config.toml
intermediate_size = 704
qk_norm = false
max_grad_norm = 1.0
MLP neurons of a small language model. Each row is named by its layer, matrix (down: output weights) and neuron, and shows model dimensions 16-143. Each number is 128 + 24 x the weight over its row's rms, rounded and kept within 0 to 255. Numbers have three digits each. A neuron's up and down rows have the sign that makes its largest values positive.
After each neuron's rows, "fires before" lists the tokens most often just after its 100 highest values on Wikipedia text that the model never trained on. A number after a token or word is its count.

L13.down270:161095105103115145149116098138106119091087149129132115109122099151175106129142135136123136225130127114144101169136125162117144106160131100119136102134072090098135088126165124122144111109150140122169088173102140145156103163075150117126128104214115110124125144159120119143128169125126121109101119139126150130134126106136150129120169106123113136106146108131122110152083138139105086135100
fires before: "4" 28, "5" 21, "ent" 12, "6" 9, "od" 5, "3" 4

L2.down635:123137148150154125159119134120143164192106138136114117117150138157119119110127104115120146108164116165126145103111166132136129119091134151121135135108108161107142090122121166158099154131127085113155175161132078144116153114167119176108113134116189180138108093142140132128108118172149150137166158141109152129107126116098113121132138117053123114124117129159102126113138151119075116137129
fires before: "c" 19, "s" 17, "k" 9, "y" 6, "p" 6, "ad" 5

L13.down396:130132145108150144157134131152121157103136087167162155165091103157143152135161085170101133141161124152101163128150174138153089120132112115103133126128146180163162107092113158121143138127082135132102146128129111120104146133082098111156162071134156122161108123147142138123137126089178116103101107097113082096139141133145120176120082146143105115127134077147157158130098155117142153127161
fires before: "ic" 15, "i" 12, "y" 11, "il" 8, "er" 7, "al" 7

L2.down270:124138172155116138110114154168135082156128102097103138131120170162126143086171124132124128130100105135187111141128130098100163156165122121113100152125117137141141130135151129123107127131119136141098142136107124114127171123103153119125188102102092110108159159149170171095124111117133135107119140101108162123125130116134113126127122129112119123165109117108151139133096161124120160156172
fires before: "p" 21, "ul" 12, "id" 12, "e" 8, "ear" 6, "er" 6

L6.down164:123100143085105132122130113106143104115126102150144130124113123137171133141159143160129127142130124136119110116167114156107107135096112112145089172137124117125187150098125150130120182112176104120125128138101139139139133100118111164106156149129147132101157149137102128116165114125162080113125084115112124151100119147125156178160127138103146148152117124141106108148135149134144117135140
fires before: "e" 26, "ed" 11, "er" 10, "w" 8, "r" 6, "m" 6

L4.down508:141131071134139134147116136110102128137122129118113114144131118099070087110139136164143119135155116119134089111147099118106144126095133122105080115109108130137185126151087143131082104120155120155088149155126160127150183129144151128131168119146152138088129125106121115098089119189099181135132160142127100108148134151114126163132095092157145159104118125149140171109131140143100090145108
fires before: "es" 24, "a" 16, "ent" 11, "id" 10, "e" 5, "d" 4

L15.down43:090148128168118138162096120140127105156106126122130145107095166105129076129118149128173148117133137145132139151156102089121133142104151117135147119126137123150159099167110122150123119143148128153099094101138127078123170143059111136123086144164128124119075103124174093132176147112122156155131127124143107127127094143149112133121131139132139109151126120165108123131164113061123122125108
fires before: "ce" 28, "t" 15, "c" 8, "ment" 8, "as" 6

L4.down597:149160170118160122142162141141159137090148153176118170109118126125123138142141131124124142081132151168134122099165140138091101137139131121082159135113123105165161133133116117112139119135098099135095122112165127145169095083130138109138147116103144147130136150129111149134092117135143135140117083146136069112102118152144132117119131155170119147100105128115149130134102148126125145145174
fires before: "il" 17, "y" 11, "ot" 9, "o" 6, "ter" 6, "h" 5

L6.down230:123095109118102096133130118139133161144165136162149145086105131100108157136140090121078110080147097098156097139136095137139139135135154082147125090118128151174134150145092156121156115153152112149129105086167160092094128134107148086113132119177125135130145125107119141114167099104117151117121130101113141108143119127142105108109133168131094150151107133125071118142146122119140120121128
fires before: "ch" 15, "e" 11, "a" 10, "man" 9, "am" 7, "ce" 5

L4.down461:133127162096150145132134118140139122126093188127139124092134131124119108108110149135130099107166112120148169129120190142108151115146096123142122106133117148076115120156156146136125100155168098124113153090123119121138097164109101161118101138193144123116125137124126133089140106119130158190114129102154139138109116122110134138183153088150146139178123083114141140107178091108088142154122
fires before: "\n" 77, "-" 9

L8.down655:157145107145136134119126126163112057115086086160142124130128145116152122105095116124184159128150172125149147120120117142078123123124140115105110111127124130150110136137140083103102129117145097122140158097128130169115123142096080124104100162140181147122161109131120156095153129092163106134128107150092128113113143134137153134130113121096121105134130132078080141078117122115131135169179
fires before: "\n" 19, " " 18, "ig" 10, ":" 5, "ing" 5

L12.down102:137138114123148138096118179164149106163111142142126156104165092069081122117128145149127098114158109111120125146186130155110110138110150152146162138128124157128098165102038115092094148079134142137101075140156125130121110116166106126100134114128091134149149145098143143127138152147104086086076121133135107130125156173115113147160126148126117122110141126152138120092154192095141121143111
fires before: "7" 23, "8" 21, "9" 20, "6" 14, "3" 6

L13.down302:121171115124104097103087170158159144143136107169133147103158134136100131165134164153113123122106120112143096113116136174119142126146152141082137127108136063121137114115118136162114133139115144121126087155160113114122121127124117134133106142195092160118131179133139134158124132100135115161136147109150153119163172149099128135142099162105132134109122110157212131080161143102127160106098
fires before: "9" 43, "1" 30, "2" 18, "8" 6

L8.down33:109118177142090137111134122138123106173155122125140154162092126118085095128132123108101111105162131136138102124138156148143101180144142092129102094124106164096104120130136132139100086179146103090143141117143124146134157156074150152145149126115149118125072103152141133116143122148136124141139134125084099135128110106091102104130122128091156123157122136139161130130114108126124167151114
fires before: "s" 22, "e" 18, "ed" 13, "es" 10, "ing" 7, "ment" 4

L9.down339:182148124096153136122132150128129094154139130119121120127106130154153106105136153131119102112125136142116142137123125112133150136100116113191115109111163145123128173128124141157114096160092079140101159088141137147140177137148140126110154144138097081142116111186110121100111145140136137173131172191171120134109079113108154101148152124096092107110098128093118131132111130128125162134153
fires before: "\n" 21, "," 16, "." 12, " |" 8, " " 7, "===" 6

L13.down492:153128105167140166168099113151151116115148130127123124118127151119171138143121134159142093152139088086110135155120158115103130109119120107135129084138137151092119119166142135103135106133100134138151102130117091118121081135096138089132126172113154177117080176145121159121105161109148129138147112130140148109127103181133142083158134087144143152090135112127112129155116123098101138106132
fires before: "4" 47, "3" 33, "5" 12, "6" 5

L2.down142:055119173131128152089112156139115133182085103122142113139108148130153137111165103158130147102095124144142091181106186151153137170166088147107138145078103179151142103156121149129157119102167154084111117125146105147139091118124110136139144160105135142130109150139157125102131115153143115141108121134107144077125140125145146130137127188120105125123111130121146136110103145110122131134141
fires before: "p" 27, "an" 16, "er" 8, "b" 7, "y" 4

L6.down302:133111177135113135160107157151117106127103114122134155106118162128136166105133127115101132108154150172123161098126189138130140136117113123130099115106135091097162102153150143084125130175128123089099157149143118147116118091125089144146188139115134099129110111135135133128139166105118128180137116103135137115120104101137101130150087151081134126125145150152144100144117154106120139138134
fires before: "ust" 20, "or" 16, "ed" 11, "ent" 8, "c" 6, "s" 4

L12.down35:113155086140088135161117139107072099159156116112155099086153149099121168144164106107132154149099135116208139173095156099111104109136123127099140094138113163145123131116154182140110140115089115148136122120141097124146106087115119170118139095131126166103160142130131129143148133111134163102121120118127153145162118109144123128163133142131091111146138149133192132157110144122092077147113
fires before: "e" 44, "es" 10, " |" 4, "a" 4, "um" 4, "h" 4

L4.down143:107090136106103120160130147141158139110130138096138158149157148150087116109131153113076109108085127155131110104095120142087158133142109160129101122109140157118132130132091132167141096146198134115102133114063129166116115138109104157094091149158093107138142108155117143128160098178137116144141099075137116171109095125091126137136174161130129132085145138122092152096123132149124138169126
fires before: "r" 14, "e" 12, "en" 11, "em" 6, "ity" 6, "an" 5

L9.down452:151082164094099122135136089110150146158113119094126127129145138157150134105152143137068132120135136171134150137136145107075115100166132172108122128141112172151152108104131142096114174136129140099146133148123115124129117088113140181142083126157079118117076124142095154126112145175100084134167106095114095145118124099100157095114105085129155153133114110112134136164085117131148108159157
fires before: "y" 24, "en" 10, "ed" 10, "e" 8, "ent" 7, "ers" 6

L13.down298:163126138141132147155109120117110096171147113161184108081118117110134107139148150160122152151139130154195148145143125147114133121128121090123134184120104175155115156188122147103117159085117094087137132108113133131098116133128125109080145128139127126096133151124107100124112147122125107158147157127142130116122144151129150170163133133129124090122132159152146151147120140142117102116150
fires before: "es" 17, "h" 9, "ou" 8, "an" 7, "en" 5, "is" 5

L6.down352:124136137144169129142095154139153141116121166154133110131127187122143145096095127154128112115142141125167119121096171144111156123124147109135166142193189087105145099150088140168122180122091129097123131110144149078110092115109116107109125144162112156096128121149132149154106121136133135125124163097110095135103137134125077079108121123156130116177132123146133147154114110134138103121123
fires before: "2" 57, "1" 19, "p" 8

L6.down594:124138086093122142117143146139147145147132149135146126118127144167113091111155141154121180119126139146128149145139180164118115130109125154150144103158139141118126121176108152130138155132152120137155120122108122089098126133143103149096108173171092121085122080128119145151155119119118129124109144109103153158142127126121108106167112156130176134131129082108103147114137099131138137111127
fires before: "1" 19, " " 14, "\"" 14, "-" 12, "\n" 10, "2" 8

L5.down133:086154141109118133121113151088109107168150115105108164161126122150144130141136139144130131159125142080131154162114151192117130096096133123089128170162134151146129117161116133147166148156129117128112101128157141111124144116150126122113147147149079087136153105134129187148124114128126148108074128116077121128135145155119099093113104145160135145166183116091144154116132154111127113106098
fires before: " " 30, "0" 10, "2" 9, " M" 6, " K" 5, "5" 5

L12.down440:154116088106151113114102108136126163157108117161159119151119109089125154167117138168138126131067141158113095133157130144182171134110139165120172115165136097132140103111156148110113142158095130120115107120141157106153127117140122140123124101152124172128101168094137122141118142130070144135119109145177136107118106124101132145146152134098129162138134105154131152140139127120143132116092
fires before: " |" 42, "," 15, "a" 8, ";" 7, "\n" 4

L2.down579:131144154125130088118073146079157117152131134109147121123147142087110157109124130127141145078146148095145147126148143158113130104123124133123141091144134160112130139176132128097145134106140122166168126176129115098100189132105110144121200177179113133122124128131145147145118166096172135140123131122126159142141136140113111172103128118130189151143160106135124131139130140128144143113138
fires before: "1" 33, "2" 9, "0" 8, "3" 8, "6" 6, "9" 6

L4.down539:152118133084129129128152108120120095120110124164113134105143159145097123153081160105101183146108117095133195147162149154159096118132093115125117124119104106123124167143134122137169129142136093119127149090091176127123094112110105159142067120182136126134123151130114104120094121107134083125148119186096146134139157143126081072158123106085127162161126135130104119095137146111173128180099
fires before: " " 27, " in" 12, ":" 10, " on" 7, " M" 5, "ist" 4

L6.down99:148133121162163141132124118157146129121136130163149103112155102096168186166155138132155114148125152118092135101135081142128120117085122143156157148161144107123131123109155149163134160126151120111163133121124131144165087105185141121128121120120143151097121121147126122163132118107142121099142126124148112164133114177156115150142101133141085165101147138148117096115089139149155140143085
fires before: "\n" 20, " |" 17, " \"" 12, "1" 5, "c" 4

L8.down57:171146121102164129151152140085143137116101126163116118123124140166139114127135126145138115116104155130137142136165118114088116135063126091208122148133130098103093149113131133114133143128130152097145141127107139121131144121125118123107101148114115160126149134127093088115161123175116124138111119120130141165113105125121113100136141167121108105147107115066126192102133184085106125105118
fires before: "," 18, " |" 14, ":" 13, "s" 6, " " 6, " se" 5

L15.down661:115149135154140081115136151102090126115119111178140123135097139144179168159122160154158127097133111125103109140190130094122105158084122133181106095159116132155161105132091139146093089145135093145117163149162134167137164138133136156132154154106152084091190113099120173129094111130137123085106137131127119139133111136113099165133117147108123166102160113184116131112131178137091134136119
fires before: "e" 31, "p" 9, "es" 7, "m" 6, "," 5

L12.down566:145146109156165108118114159131094177119144146108141086126146096060073169110126163170103091146103133137157110088139118137155126104124164112168137145128121119099082135114055150102136124116115152154103174153124099126138134149129131122120113103112113144111120119116164089127126120112074096111111110125146151147114120137151132095134098136131086140102121078142122139105152130115132157129133
fires before: "7" 44, "8" 41, "6" 9, "9" 5

L5.down213:147138139108149138123151123121164109115131096123163133105142107131134164117139101142145097122135095121131052129135131124080139121095181139179153125136097176119110175143120089143108135133136093119149197118119158067143145101111134138126101130131070134125114169131131123116159085087142131103075163113137128139159145128174113092141126141131110133118102108139129189141149126125151091136116
fires before: " |" 33, "er" 15, " of" 10, ")" 9, " " 7, "^" 4

L15.down449:137119145114145129110099160151130153086118115136136144121091141124169097142129105130155104125090129155110106142154102124107152132121134102162143139147102131142116103134108087140106111139165101124096101103122102118077125123116124141167212141114123131164128118134177088159153157102104110169106147159079103107125123104153126086072139138167149165152136142114167083105154135078150164120134
fires before: "c" 30, "ce" 24, "or" 10, "k" 10, "f" 6, "ig" 4

L13.down159:120149108117147102174137142088122156161147108137169149118123141074104132114097136102083150110126135081128149107129159118118141144118102135145110122144187106168104107140128111095138138116132105078148062106125123153139140104119155154110124104145122122170121141125154091144144105049104131145136154121124127129124127092156150100142133140115103169148134133145112113104147110085123079119104
fires before: "e" 23, "c" 18, "ce" 14, "il" 4

L6.down575:105065083150130118104114133118129124133174124120090151128144108099135086066126116130128151141180118113132094075112117130146123119114103135114144146134124158194144128094153111071136124140102120103147132146135125117125136147126162091115125081085138108128124163123178127111119123142109146142104092139182107125141127110105127086136135108183114155133146126092135141136124121107106108148111
fires before: "ber" 29, "ion" 13, "ter" 6, "ions" 5, "ies" 5, "on" 5

L2.down273:126177135117151178112150123118140116122141140158099168111113061127146160130117112119096131109125134144146116095157146148144100148129103095139138175134124131145124124129133118119112132097154070147101112164115133139142085149131148160124113120148146126099102108106125120124170111106103103104109165097114110115127150152136110085136155142167101154116120114144146137156075132115070105165154
fires before: "j" 29, "h" 16, "us" 9, "x" 8, "o" 5, "es" 4

L10.down328:159129139113098116139121117166130120147159111122154173114104132137147148099168157158132080109060132076123112110158185120103092110094160144159100154105165131115126100135142099097098126115132111088121117143128113099131167122083098135117112175102110153165135135125150126135160161113155129129103124099080116128131132131123120096090133132118155125121146139102128113142167100119160125122142
fires before: "ch" 18, "er" 14, "c" 11, "u" 11, "k" 8, "ce" 7